config.yaml
n_layer: 12
d_model: 160
n_head: 5
n_kv_head: 5
head_dim: 32
d_mlp: 640
vocab_size: 8192
activation: "tanh_gelu"
norm: "layernorm"
norm_place: "pre"
norm_eps: 1e-06
positions: "learned"
qk_norm: false
attn_scale: 0.177
bias: "all"
tie_embeddings: true
parallel_block: false
init: "normal"
init_std_qkv: 0.0224
init_std_o: 0.0
init_std_up: 0.0224
init_std_down: 0.0
optimizer: "muon_variant"
lr: 0.0111
lr_mult_o: 1.5
lr_mult_down: 2.0
lr_head: 0.00671
warmup_steps: 200
schedule: "wsd"
decay_fraction: 0.693
decay_shape: "linear"
final_lr_fraction: 0.0
batch_tokens: [32768, 65536, 131072]
seq_len: 256
doc_mask: true
z_loss: 0.0001
train_tokens: 314000000
steps: 4740
dataset: "wikipedia_en"
MLP neurons of a small language model. Each row is named by its layer, matrix (up: input weights; down: output weights) and neuron, and shows model dimensions 0-63. Each number is 200 + 30 x the weight over its row's rms, rounded and kept within 0 to 999.
After each neuron's rows, "fires before" lists the tokens most often just after its 100 highest values on Wikipedia text that the model never trained on. A number after a token or word is its count.

L7.up380,185,248,264,148,184,162,206,222,165,192,218,175,199,189,154,267,195,191,206,233,199,202,229,196,212,200,186,211,215,121,168,161,228,204,172,209,212,195,141,229,217,170,249,207,177,218,218,173,164,213,273,210,196,216,189,185,205,160,156,222,159,152,162,165
L7.down380,210,220,225,145,243,181,234,139,200,200,134,192,202,226,155,180,209,214,181,226,171,192,216,211,233,227,155,212,254,242,196,181,186,199,225,222,199,185,217,135,155,216,179,202,212,224,171,174,246,241,259,209,142,192,148,179,187,249,189,224,179,193,178,185
fires before: "|" 76, "." 6, " movie" 4

L3.up221,152,194,231,197,187,236,207,188,164,223,221,209,223,201,220,168,243,230,210,118,232,189,225,217,155,232,221,161,200,149,240,226,192,174,217,160,184,212,227,170,238,227,187,262,184,196,149,201,190,198,207,192,177,201,235,196,194,160,196,161,187,184,209,113
L3.down221,200,189,179,242,170,259,157,217,183,212,224,236,219,206,195,192,195,173,165,226,217,209,200,213,199,194,195,196,195,213,129,220,225,205,166,215,165,142,221,201,183,196,209,229,185,253,203,230,134,219,225,223,209,199,183,292,213,188,144,253,159,191,190,218
fires before: " |" 53, "." 11, "," 5, "–" 4

L6.up543,219,129,139,206,120,229,209,201,195,220,162,214,144,217,163,188,190,189,147,216,168,224,210,227,217,123,231,241,176,194,167,227,206,158,147,189,187,288,207,196,219,213,142,208,222,225,236,217,187,215,197,228,201,189,242,196,230,163,233,207,217,195,202,203
L6.down543,164,181,173,199,152,233,226,158,218,209,224,275,157,175,179,164,198,178,220,259,178,202,203,132,215,193,199,209,201,263,231,153,170,143,186,190,195,229,234,225,205,185,211,186,177,195,186,204,194,207,222,242,237,209,246,193,234,175,188,176,228,217,173,226
fires before: "=" 49, "\n\n" 31, "\n" 20

L4.up469,217,214,197,259,245,137,173,277,229,219,190,183,199,177,198,258,199,225,214,155,177,163,153,214,252,229,222,225,178,167,160,248,184,225,211,171,173,189,177,182,189,186,154,217,196,188,190,239,181,142,231,217,262,175,223,192,222,208,209,207,177,176,268,201
L4.down469,200,139,181,222,229,191,203,204,201,199,182,192,188,160,146,273,181,160,167,199,198,171,170,219,257,204,198,159,292,197,196,202,191,171,245,171,216,181,203,214,229,226,237,197,235,230,208,223,229,165,186,179,209,216,199,216,196,225,198,209,187,160,152,225
fires before: ":" 48, " |" 11, "s" 4, ")" 4, "%" 4

L3.up264,143,179,196,218,222,159,262,179,204,185,144,201,124,158,230,234,202,197,176,179,226,203,145,223,210,159,192,221,226,240,196,204,156,154,170,186,174,167,200,186,205,282,236,250,200,171,185,217,208,234,208,194,131,209,242,245,191,240,191,246,209,190,191,226
L3.down264,234,157,214,212,235,188,207,209,232,226,207,209,191,176,207,162,193,207,255,167,206,261,202,245,245,181,148,196,221,139,212,209,197,223,172,238,217,209,162,233,147,234,170,197,198,146,158,202,122,204,174,232,158,155,241,197,166,211,192,195,231,186,218,183
fires before: " |" 31, "%" 25, "." 8, ";" 4, ")" 4

L6.up121,179,201,225,180,159,158,172,205,204,215,235,153,164,208,233,222,132,196,235,161,208,207,234,174,187,178,152,194,240,170,202,157,221,206,266,208,208,193,178,178,200,259,170,237,247,149,228,195,189,188,203,181,215,212,214,227,183,248,208,182,247,201,200,240
L6.down121,194,209,208,119,203,233,163,217,189,157,156,189,191,165,184,221,215,200,191,142,196,156,162,211,270,202,255,251,98,206,235,194,209,180,178,172,162,246,206,213,237,249,258,212,184,198,233,207,211,216,211,141,168,210,203,193,265,208,208,220,217,173,173,250
fires before: " |" 26, " the" 12, " that" 7, "ly" 5

L6.up361,202,166,181,266,240,208,234,175,173,178,182,204,187,197,174,215,166,203,224,204,226,206,135,171,174,189,226,237,167,194,180,209,249,117,203,224,177,161,173,223,249,253,145,201,180,194,188,147,194,203,159,180,148,221,192,197,142,219,166,217,214,203,172,177
L6.down361,156,209,211,126,216,192,190,164,213,143,197,232,219,159,180,268,189,231,166,175,199,250,195,205,219,179,233,182,225,243,199,222,137,225,202,199,183,251,204,171,158,186,200,252,199,202,224,227,157,198,162,171,173,186,209,149,169,269,208,188,173,202,214,199
fires before: " |" 47, " 0" 11, " 1" 7, "." 5, ";" 4

L3.up442,136,158,224,231,273,243,240,199,214,238,183,163,205,217,170,193,228,160,223,192,246,188,164,201,223,241,239,217,235,245,199,219,208,147,211,165,163,228,192,170,204,193,223,173,160,237,170,192,140,173,196,205,206,188,220,163,220,250,218,151,139,194,187,178
L3.down442,206,173,220,178,253,213,195,219,171,188,201,280,160,241,221,155,192,196,202,208,183,157,235,186,191,226,163,203,203,201,188,208,194,209,171,120,249,233,250,180,188,178,185,195,210,239,214,195,162,192,176,227,179,183,207,258,183,185,166,215,206,189,237,158
fires before: " |" 43, "." 32, ")" 4

L4.up488,194,230,218,244,181,225,233,223,215,171,225,216,199,173,175,203,166,157,211,207,216,189,215,265,168,236,180,210,200,174,181,257,201,200,182,190,156,196,217,188,213,217,246,200,184,183,150,189,291,170,182,207,235,210,169,161,235,162,240,225,156,218,217,166
L4.down488,162,234,204,196,229,198,188,206,191,155,220,207,217,202,216,163,223,189,213,227,137,193,182,251,235,141,205,226,209,206,195,193,193,208,180,244,127,238,206,198,207,159,283,193,261,176,242,203,261,171,192,173,173,210,216,182,219,245,178,219,205,225,162,158
fires before: "," 47, "." 14, " the" 6, " he" 5, ")" 4

L7.up437,228,210,205,192,225,244,217,171,191,211,185,229,211,220,155,217,188,194,260,207,240,166,224,188,142,145,190,176,153,164,172,182,170,176,218,189,190,211,215,221,209,242,210,221,219,237,263,127,177,197,214,194,177,193,219,167,125,247,181,197,261,204,167,156
L7.down437,201,192,249,179,157,222,179,195,184,191,163,239,238,197,191,229,203,209,211,171,240,160,197,212,169,216,180,183,210,178,238,199,199,171,198,220,223,263,235,196,210,159,191,104,236,256,219,171,252,196,207,171,179,209,175,215,235,192,204,244,165,160,194,216
fires before: " |" 45, "%" 10

L4.up313,188,187,251,215,196,172,215,222,151,155,274,214,159,208,188,178,114,247,193,205,233,210,231,152,178,178,175,216,231,128,160,177,188,191,210,206,197,210,190,191,231,183,192,271,174,206,178,207,218,188,226,159,184,217,196,179,189,194,202,208,190,170,217,195
L4.down313,170,182,203,264,179,202,165,217,194,221,192,200,202,188,200,158,196,228,215,225,178,271,114,196,195,116,195,166,171,141,109,131,221,223,220,210,197,219,172,284,177,217,230,207,190,233,197,180,238,180,231,205,219,169,236,182,194,186,215,205,229,195,216,193
fires before: "\n" 40, "  " 14

L5.up26,222,178,225,173,242,153,179,218,239,151,198,225,223,204,190,238,148,184,252,173,161,173,185,239,215,169,190,240,225,217,225,190,199,212,235,217,204,187,189,234,196,232,171,242,210,226,181,194,186,177,247,205,159,187,160,200,239,152,202,213,202,199,219,170
L5.down26,212,247,210,241,174,201,218,230,157,256,238,203,189,199,173,241,257,223,191,232,176,206,196,174,159,199,213,142,172,216,157,186,186,178,174,172,172,174,211,129,186,158,254,166,152,188,165,247,210,158,171,191,238,191,190,218,214,214,246,158,157,183,222,198
fires before: " |" 25, "\n" 15, "^" 5, " (" 5, "," 5

L4.up475,208,160,184,189,225,246,240,180,189,196,150,296,150,230,152,241,206,200,196,172,215,255,202,90,210,183,169,200,198,205,184,212,176,209,182,203,236,212,144,180,173,215,199,246,250,198,244,254,171,194,219,201,228,162,216,202,208,198,217,235,181,212,192,169
L4.down475,161,257,228,176,189,166,185,185,204,116,161,208,199,247,186,162,217,223,185,216,267,172,158,170,204,184,219,204,198,249,202,232,187,227,206,243,205,253,160,225,180,150,151,203,175,189,142,207,216,229,211,186,222,248,160,187,233,193,182,226,146,162,178,154
fires before: "\n" 30, "\n\n" 25, " Goals" 6

L3.up177,219,218,296,203,229,289,207,210,246,233,194,232,214,150,232,180,148,234,232,171,223,196,207,227,192,228,212,229,183,207,194,204,212,233,149,139,189,204,138,199,239,231,235,155,166,181,186,125,183,170,188,214,253,165,155,181,160,220,177,142,245,169,236,238
L3.down177,260,193,207,164,227,240,255,181,193,170,187,205,235,165,221,223,215,212,254,191,247,246,201,160,209,164,206,177,194,204,152,188,201,248,120,225,185,264,181,271,165,236,189,184,224,202,226,167,215,197,209,219,196,149,199,201,217,239,158,223,233,204,161,213
fires before: " |" 41, "oph" 8, " /" 4

L7.up396,182,185,181,223,224,169,237,206,209,193,172,186,173,159,232,191,258,149,185,194,226,195,186,212,190,241,225,230,232,197,159,194,182,191,247,196,170,196,239,189,136,269,171,214,222,222,253,233,179,215,129,172,145,151,189,171,196,233,199,138,215,206,207,227
L7.down396,172,208,188,154,188,184,187,154,198,235,172,150,240,201,149,196,107,226,196,205,213,198,178,200,192,256,180,234,249,198,215,198,234,169,256,240,244,196,152,241,179,202,204,203,205,243,256,202,193,168,138,193,239,181,180,195,225,201,198,171,187,236,129,189
fires before: "=" 79, " |" 7

L5.up393,215,181,200,227,222,152,214,245,224,227,180,193,257,205,174,221,154,206,196,160,160,180,206,200,225,243,232,196,262,166,165,166,213,209,226,182,159,172,170,251,238,182,187,268,170,171,216,226,173,180,176,144,175,176,153,234,177,255,209,161,219,240,210,226
L5.down393,204,206,177,221,219,184,231,208,177,244,198,186,221,200,229,257,246,180,241,155,222,165,232,145,173,193,180,218,167,182,243,183,225,255,204,152,221,224,230,220,131,173,208,200,180,176,122,157,244,188,216,196,170,203,191,206,233,178,208,225,150,204,253,203
fires before: "=" 75

L7.up226,236,259,217,197,155,195,221,185,189,200,206,210,238,211,183,214,183,184,203,156,180,229,231,236,200,221,119,253,209,184,194,220,191,213,207,197,207,198,189,184,209,225,216,223,245,220,215,196,212,203,197,189,187,206,261,175,156,227,196,151,212,170,217,163
L7.down226,228,219,226,160,245,192,213,196,186,188,229,189,203,200,143,184,179,211,179,187,190,235,194,216,237,196,215,222,220,268,219,210,193,183,191,143,203,193,137,184,168,229,237,206,188,183,197,203,140,246,226,240,163,162,197,211,192,230,184,222,208,207,188,228
fires before: " |" 24, "," 16, ";" 10, " the" 4, " 4" 4, " 2" 4

L5.up116,209,192,234,211,186,172,188,197,202,214,196,199,176,210,164,175,180,145,235,204,196,200,170,171,195,258,221,170,210,229,215,183,189,180,204,146,179,199,248,164,211,227,165,265,160,207,210,222,183,263,150,128,158,176,178,240,208,207,238,216,198,179,180,192
L5.down116,147,139,196,219,187,202,215,192,305,250,174,164,148,209,207,227,231,218,209,156,209,187,234,247,217,179,252,242,195,188,198,193,179,236,197,199,175,154,187,266,206,258,222,218,197,211,233,211,233,248,123,193,192,159,155,185,259,190,234,168,194,207,167,196
fires before: "=" 89, " (" 6, ":" 4

L7.up125,213,118,179,267,165,229,194,275,187,226,179,220,161,198,198,207,118,129,170,177,169,190,151,151,187,236,149,238,219,229,191,122,224,198,217,184,224,190,254,193,230,188,215,195,183,257,224,225,169,179,200,189,220,239,219,205,215,178,202,220,203,214,165,195
L7.down125,149,234,216,249,202,168,205,198,254,201,135,231,218,160,216,153,232,197,217,197,135,163,202,175,208,198,202,161,174,211,215,182,192,166,174,273,218,137,203,193,196,247,172,238,200,176,197,229,218,142,172,246,190,189,211,206,207,208,179,167,213,203,146,189
fires before: "=" 42, "\n" 12, "\n\n" 10, " |" 4, "|" 4

L6.up302,174,195,252,170,211,182,196,168,177,204,223,176,156,238,183,175,201,252,222,206,227,229,162,190,184,175,169,227,230,122,195,177,215,177,183,186,239,228,221,236,213,182,221,245,206,224,187,213,158,211,242,130,184,152,231,175,207,195,181,196,180,182,197,136
L6.down302,130,205,154,237,190,217,139,230,222,210,182,179,159,196,209,161,186,209,202,154,203,219,145,214,212,206,202,191,193,193,175,169,207,192,212,200,165,233,239,203,193,209,213,199,220,192,186,215,292,168,256,182,175,166,200,208,216,200,170,223,194,218,278,204
fires before: "\n" 55, " 0" 11, " Goals" 4, "  " 4

L6.up292,263,219,215,178,174,137,198,228,167,211,175,212,151,164,205,249,163,165,166,202,165,132,205,263,211,145,217,212,166,242,213,236,179,232,226,180,224,153,175,185,248,204,217,177,208,196,222,195,176,252,192,221,160,196,158,195,190,229,229,161,194,190,227,207
L6.down292,186,214,197,239,189,166,203,225,171,169,177,196,160,180,248,193,172,221,154,247,214,187,195,210,225,194,200,201,140,207,217,181,257,262,174,191,206,153,195,182,178,209,202,196,232,228,213,197,183,213,242,172,159,207,165,229,217,185,224,179,198,251,185,162
fires before: ")" 21, " (" 19, "{" 16, "." 9, " |" 7, "^" 7

L5.up409,199,212,177,281,208,189,185,224,150,205,244,208,184,179,187,189,152,215,215,225,200,185,165,159,186,177,170,210,152,210,207,236,164,208,180,204,139,233,227,152,191,233,184,186,266,216,171,182,188,172,164,207,205,191,204,179,225,164,264,237,182,156,220,171
L5.down409,200,209,182,185,208,172,182,184,228,176,206,221,236,191,231,151,252,210,255,262,186,195,269,228,243,202,221,232,164,225,201,157,231,222,230,178,122,245,238,211,167,136,202,165,205,152,201,215,252,215,173,203,230,194,190,207,215,185,144,234,253,155,104,151
fires before: ")" 23, " |" 20, ":" 11, "–" 10, "," 10, "\n" 6

L6.up634,165,205,179,136,189,149,243,153,216,203,182,150,209,185,198,219,213,172,201,260,213,276,188,245,217,178,158,241,150,188,239,235,229,197,243,263,194,159,250,199,159,237,237,238,206,201,228,169,186,230,183,230,158,144,199,228,163,249,262,182,213,167,201,184
L6.down634,190,208,178,170,193,176,209,160,224,207,209,173,169,200,147,203,207,215,200,208,187,253,188,238,260,184,179,176,244,174,260,145,158,190,193,181,179,167,228,234,146,270,208,182,213,278,203,182,231,193,147,227,155,189,194,207,192,178,221,170,209,196,228,233
fires before: " |" 21, "%" 9, "  " 7, "ti" 6, "ve" 5, "ort" 5

L3.up339,195,198,267,235,159,150,199,165,206,214,187,216,180,188,181,176,151,183,199,192,183,214,162,316,198,146,189,198,199,219,213,195,206,184,248,236,157,186,188,212,254,209,144,246,214,205,221,202,176,170,227,196,116,172,212,168,168,188,186,207,191,173,191,205
L3.down339,194,158,155,217,205,252,210,211,183,177,179,202,119,242,203,196,157,176,218,202,177,201,192,240,207,157,255,141,236,268,205,197,178,149,188,213,216,213,159,254,139,249,205,225,234,200,224,218,183,189,194,229,190,235,232,231,193,205,251,220,165,229,174,169
fires before: "\n" 23, "=" 21, " |" 15, "  " 8

L5.up586,224,209,207,204,186,223,153,231,169,189,141,139,190,188,212,184,250,185,247,145,232,201,153,212,214,165,206,227,276,184,178,209,159,246,233,243,166,196,232,212,202,173,228,211,187,218,223,155,175,190,220,133,182,151,211,195,189,178,190,230,237,223,179,166
L5.down586,192,182,184,183,184,188,194,230,215,204,138,228,237,238,216,167,153,229,211,109,220,200,214,207,189,186,180,152,205,236,188,233,173,170,212,262,192,199,186,195,223,213,191,182,182,210,231,215,211,184,238,203,242,228,181,182,190,152,196,223,217,200,216,155
fires before: "\n" 28, " 0" 18, " |" 9, "  " 6, " Goals" 5, " 2" 4

L7.up77,150,172,239,198,171,278,198,203,188,187,215,179,226,165,146,204,208,170,165,161,181,199,183,168,153,196,188,190,210,142,198,154,191,176,93,245,203,203,185,219,219,206,171,206,238,131,274,156,216,133,224,224,183,225,191,193,175,205,188,176,247,231,198,214
L7.down77,170,142,163,182,201,193,179,162,185,226,202,237,153,271,208,233,200,197,176,215,196,197,222,194,189,168,216,242,196,188,143,194,214,243,233,229,173,191,155,161,180,196,247,170,195,198,275,164,198,157,200,206,184,219,197,215,195,194,204,208,173,184,179,193
fires before: "." 55, "," 8, " the" 4

L4.up138,208,170,215,212,194,190,234,179,225,254,127,229,175,200,199,205,183,157,197,165,178,213,197,165,221,156,163,179,234,221,241,197,165,167,215,219,199,206,253,216,212,203,179,200,173,211,269,195,199,165,197,185,241,219,200,229,195,234,175,155,231,230,224,293
L4.down138,248,188,216,193,224,205,225,148,201,150,186,218,226,209,190,252,261,233,234,224,195,234,193,266,210,197,297,151,217,234,202,132,238,194,196,211,161,216,250,209,173,229,200,196,202,215,223,198,179,230,209,191,178,219,213,184,186,122,224,188,250,130,173,199
fires before: "=" 41, "\n\n" 16, "se" 4, "si" 4

L4.up144,221,206,239,159,202,206,133,247,160,197,159,190,207,197,193,196,202,214,208,183,244,181,186,188,177,198,175,209,229,231,160,201,190,207,202,223,209,244,199,238,256,156,194,190,165,220,171,187,151,193,232,163,193,183,210,173,181,184,183,224,238,174,228,204
L4.down144,155,211,185,166,190,249,203,205,179,164,123,214,173,197,197,209,151,215,204,236,232,217,181,122,205,183,210,205,160,166,199,218,191,155,184,291,225,203,161,231,205,189,166,163,172,199,210,145,197,209,233,252,222,229,218,188,211,158,171,241,175,193,163,142
fires before: "\n" 40, "  " 12, " Goals" 6, " Apps" 6, " 0" 4, " Votes" 4

L3.up28,217,162,236,216,182,181,138,182,168,170,158,190,187,213,175,238,194,202,210,180,209,194,191,185,174,210,208,207,226,189,145,202,207,200,231,216,202,209,193,217,251,157,226,238,148,221,209,163,193,198,238,150,214,202,198,161,153,158,175,246,207,195,208,201
L3.down28,148,158,215,225,241,185,174,227,227,166,222,255,182,150,194,170,174,206,231,205,174,208,137,228,172,142,187,216,217,172,176,201,228,206,250,272,203,213,169,210,212,213,197,232,170,215,198,182,211,183,257,180,161,181,189,158,206,210,162,265,195,224,241,148
fires before: "\n" 50, "  " 5

L3.up388,154,236,239,196,216,148,258,221,243,205,191,199,169,206,220,219,210,189,235,161,135,169,167,237,216,217,195,212,174,234,241,211,186,250,183,230,155,155,210,220,210,224,201,201,176,166,263,150,177,201,164,160,161,169,179,229,164,217,184,198,176,125,196,211
L3.down388,232,193,173,178,172,201,240,250,148,158,214,128,182,224,149,148,230,147,163,213,176,235,206,177,211,185,209,179,221,231,267,201,180,195,199,177,188,188,219,222,92,186,194,201,213,198,285,199,189,159,196,201,180,197,184,257,245,177,196,151,177,152,174,196
fires before: " |" 45, ":" 11, " UTC" 4

L4.up354,236,228,187,261,180,199,210,243,215,207,194,174,236,155,190,181,154,206,239,201,172,265,211,194,187,140,163,206,220,212,180,217,216,163,235,162,207,242,211,200,251,225,186,238,180,237,231,278,174,172,179,216,175,223,274,177,179,196,252,173,216,191,157,203
L4.down354,226,155,201,154,209,203,229,162,232,198,196,173,200,197,221,223,210,218,207,155,104,195,178,218,160,200,248,217,201,209,196,193,244,161,160,143,216,217,225,232,176,176,167,220,184,269,262,217,237,179,148,219,146,243,159,198,232,248,220,172,197,162,176,189
fires before: "=" 86, "\n\n" 10

L3.up549,168,212,204,141,200,195,223,178,213,195,243,227,216,175,166,182,190,190,198,168,202,167,174,208,205,182,181,197,173,159,185,210,184,204,265,198,180,170,212,134,167,186,233,230,224,140,234,237,212,181,239,201,153,140,214,164,216,224,219,202,268,235,201,208
L3.down549,198,225,179,185,253,192,198,195,238,195,219,201,220,239,193,170,216,184,212,163,189,196,190,210,220,227,209,164,190,223,134,207,267,261,196,165,196,266,210,214,141,189,229,185,200,180,191,187,196,162,172,216,186,181,254,196,221,189,188,219,214,195,193,190
fires before: " |" 40, ";" 9, " –" 8, "." 8, "\n" 7, ")" 5

L7.up2,192,163,243,221,213,220,155,185,211,225,216,215,284,199,230,210,225,194,211,153,198,191,165,197,218,231,219,173,206,251,171,212,159,217,204,159,207,190,215,183,154,221,179,188,170,242,229,190,182,218,160,153,217,172,216,150,156,238,211,179,237,195,217,191
L7.down2,196,160,207,152,183,176,269,154,182,224,231,146,196,199,191,179,206,189,179,189,273,201,208,226,223,196,216,246,198,230,249,165,146,212,172,191,165,206,215,236,207,235,155,213,186,196,257,218,176,235,196,237,236,208,263,217,155,192,192,194,200,173,242,228
fires before: " |" 45, ":" 12, " by" 5

L4.up484,217,215,177,220,228,136,232,188,205,174,162,221,204,175,184,217,141,198,179,180,243,208,119,170,167,234,156,268,211,227,187,260,210,133,242,188,194,207,183,225,232,200,204,211,198,191,157,202,163,211,154,229,197,243,253,217,163,202,185,213,218,180,223,217
L4.down484,160,195,189,187,213,146,228,241,190,183,141,228,203,217,201,150,180,234,189,193,214,205,201,151,200,181,214,204,185,181,163,212,187,221,235,211,169,229,213,240,247,273,160,227,201,201,169,190,185,178,262,275,180,195,202,213,183,182,156,220,260,199,253,208
fires before: "\n" 26, " %" 12, " Votes" 9, " ±" 4, " High" 4

L5.up628,248,169,171,198,131,176,196,207,188,183,191,175,225,212,179,200,213,239,203,214,234,226,218,178,209,245,179,146,238,232,156,258,211,191,220,244,200,196,181,210,184,232,217,213,212,241,208,226,149,192,217,147,220,158,222,193,145,160,206,214,217,237,182,172
L5.down628,206,248,191,230,207,231,167,211,188,179,147,209,265,153,201,160,163,269,202,214,217,268,169,192,167,176,188,135,130,209,188,226,253,192,173,208,206,201,177,222,180,199,224,143,194,212,219,200,193,183,159,213,263,222,191,227,198,142,214,224,203,149,167,168
fires before: "\n" 35, "  " 8, " 0" 6, " −" 4, "\n\n" 4

L3.up58,178,251,182,204,153,191,191,179,207,192,234,250,162,178,204,199,220,159,205,186,199,220,116,178,143,230,209,175,188,188,229,180,190,175,210,154,166,211,191,135,254,239,251,243,160,219,204,217,181,204,208,184,207,197,195,255,222,208,217,205,165,199,192,160
L3.down58,197,174,162,173,167,193,211,193,193,235,208,225,170,200,155,210,164,179,216,184,199,192,230,195,192,186,183,206,217,212,207,174,209,226,256,201,196,169,151,273,161,236,268,213,197,160,215,212,170,203,202,202,225,176,227,169,193,211,195,191,188,200,124,179
fires before: "=" 74, " the" 10

L3.up214,168,239,252,204,202,199,184,143,149,218,163,200,198,208,179,229,216,170,229,204,210,207,142,176,219,198,192,220,208,155,195,197,158,234,190,230,139,192,176,199,234,167,213,201,200,130,285,157,226,172,227,181,181,198,217,115,179,188,197,224,186,152,225,159
L3.down214,175,195,248,194,192,216,163,189,207,201,131,204,217,230,145,178,157,161,170,216,145,161,273,265,202,162,162,175,195,190,222,220,201,209,219,259,219,225,178,202,160,204,194,168,218,196,221,182,240,181,210,227,201,170,208,211,202,217,132,203,218,214,202,159
fires before: "|" 73, " the" 7

L5.up86,182,179,177,234,188,215,235,224,193,198,145,203,165,185,210,163,191,198,179,192,151,198,201,179,201,206,151,188,230,211,207,183,200,147,211,193,183,234,200,262,226,211,167,217,237,201,209,190,183,155,240,201,228,221,271,202,202,208,215,174,213,263,185,216
L5.down86,251,232,187,198,161,223,248,201,200,186,207,229,182,252,179,184,197,193,189,243,190,179,236,206,226,212,225,188,160,259,175,245,182,196,189,175,239,215,155,187,179,173,211,212,191,198,210,213,205,256,181,234,222,168,178,248,239,193,168,194,192,200,154,186
fires before: "=" 65, " the" 4

L5.up632,202,185,192,150,213,156,210,241,143,151,217,213,238,134,182,231,188,200,206,239,215,257,155,125,179,161,197,194,199,182,143,255,171,191,215,184,249,227,191,244,223,163,198,207,138,218,141,203,163,173,226,214,239,234,210,205,150,226,206,222,220,177,165,216
L5.down632,86,154,230,203,194,181,174,167,197,207,166,200,247,165,245,197,196,235,216,219,161,261,186,170,188,167,203,189,205,174,230,195,202,204,203,224,159,185,183,216,211,177,192,218,208,159,160,172,249,216,265,201,244,150,200,197,180,173,149,167,210,192,242,168
fires before: "\n" 39, " Ref" 7, "  " 6, " Notes" 4, " ±" 4

L3.up16,248,211,221,201,217,182,210,218,181,179,154,187,189,152,147,210,190,191,214,238,181,235,200,183,171,212,204,191,136,175,145,156,189,186,153,236,257,243,173,240,217,202,178,164,179,188,217,201,184,198,235,184,266,220,189,164,179,160,210,199,198,200,246,183
L3.down16,185,207,167,205,210,244,143,210,246,142,187,187,195,204,188,212,191,230,194,157,221,194,182,195,197,205,257,227,231,194,166,244,189,192,241,204,213,242,193,233,162,191,189,102,148,238,176,221,213,177,226,195,221,175,240,206,255,223,211,217,200,173,220,215
fires before: "-" 69, "\n" 25

L5.up83,187,231,252,219,206,190,194,217,197,206,204,214,235,185,197,222,169,214,179,182,211,144,125,232,191,217,213,182,199,210,218,184,147,221,222,208,179,156,203,195,239,219,197,246,252,227,183,198,147,221,183,190,228,158,146,200,229,185,241,270,202,243,205,183
L5.down83,214,226,164,130,197,172,179,184,197,183,192,163,174,248,182,163,187,218,176,213,192,289,175,209,202,171,177,170,229,220,205,230,197,167,239,209,168,256,209,231,177,206,220,229,209,212,232,169,235,156,218,177,187,192,282,209,191,146,193,181,198,167,190,212
fires before: " |" 31, ")" 12, "2" 7, "sq" 5, " (" 5, "°" 5

L3.up319,252,170,253,163,192,160,182,171,208,150,227,197,230,150,199,149,183,194,228,206,210,235,235,215,162,200,220,199,137,199,137,200,240,173,223,171,214,275,158,191,162,212,215,212,217,233,209,180,163,223,256,245,216,193,188,142,203,182,215,164,161,172,248,256
L3.down319,146,158,225,205,229,135,232,194,220,118,195,213,211,225,218,225,198,178,224,170,211,181,174,137,169,203,227,212,207,206,179,242,222,216,208,200,222,223,229,205,148,186,182,235,193,154,260,192,162,172,219,258,209,205,168,182,175,226,180,181,145,200,196,188
fires before: "-" 48, "\n" 10, "ere" 7, "ion" 5, "ood" 4

L4.up457,188,219,196,249,203,192,260,196,185,187,171,206,185,154,176,210,216,194,221,196,176,201,197,154,196,211,176,249,149,236,203,217,217,183,193,173,217,219,216,160,249,136,205,229,185,212,199,182,234,166,173,123,219,171,226,201,228,246,218,183,200,196,231,232
L4.down457,192,154,202,179,226,240,205,174,220,154,180,192,170,226,240,161,207,177,214,204,194,208,248,203,228,206,222,242,189,200,272,171,144,184,194,217,166,259,181,199,219,193,222,176,249,206,203,226,205,169,206,181,195,194,222,225,219,211,219,177,230,170,185,228
fires before: " |" 23, ":" 12, " by" 10, "-" 7, ")" 5, "." 5

L5.up423,189,176,248,222,185,177,205,178,194,218,255,187,204,202,167,184,250,225,173,222,209,217,251,212,211,195,186,191,227,210,229,257,191,154,184,195,176,244,201,274,182,181,256,239,172,200,122,206,217,171,195,184,153,170,204,173,219,253,181,170,135,211,198,211
L5.down423,226,179,202,265,182,157,174,195,194,148,216,217,204,183,215,224,191,197,143,227,207,246,241,171,175,192,205,183,236,222,198,248,202,206,178,153,151,166,223,235,204,210,238,233,161,206,88,202,255,189,181,210,170,188,177,226,226,258,197,189,171,204,248,248
fires before: "\n" 24, " 0" 14, "  " 7, " 1" 6, "\n\n" 4, "." 4

L4.up188,186,180,199,213,206,241,189,176,203,235,178,171,154,167,148,239,198,226,119,180,177,204,138,206,193,263,218,146,187,216,250,217,188,158,213,255,183,186,198,224,198,224,171,193,215,246,173,181,179,224,190,206,137,160,159,178,186,215,256,201,184,181,208,214
L4.down188,175,181,194,189,293,155,180,204,230,202,242,129,196,186,187,193,148,205,198,247,198,196,183,201,173,189,201,216,197,160,213,196,193,220,225,204,205,200,209,201,200,231,160,214,221,200,210,224,160,217,201,148,196,210,173,293,164,197,169,200,248,178,168,182
fires before: " |" 30, "%" 10, "s" 10, "°" 4, "st" 4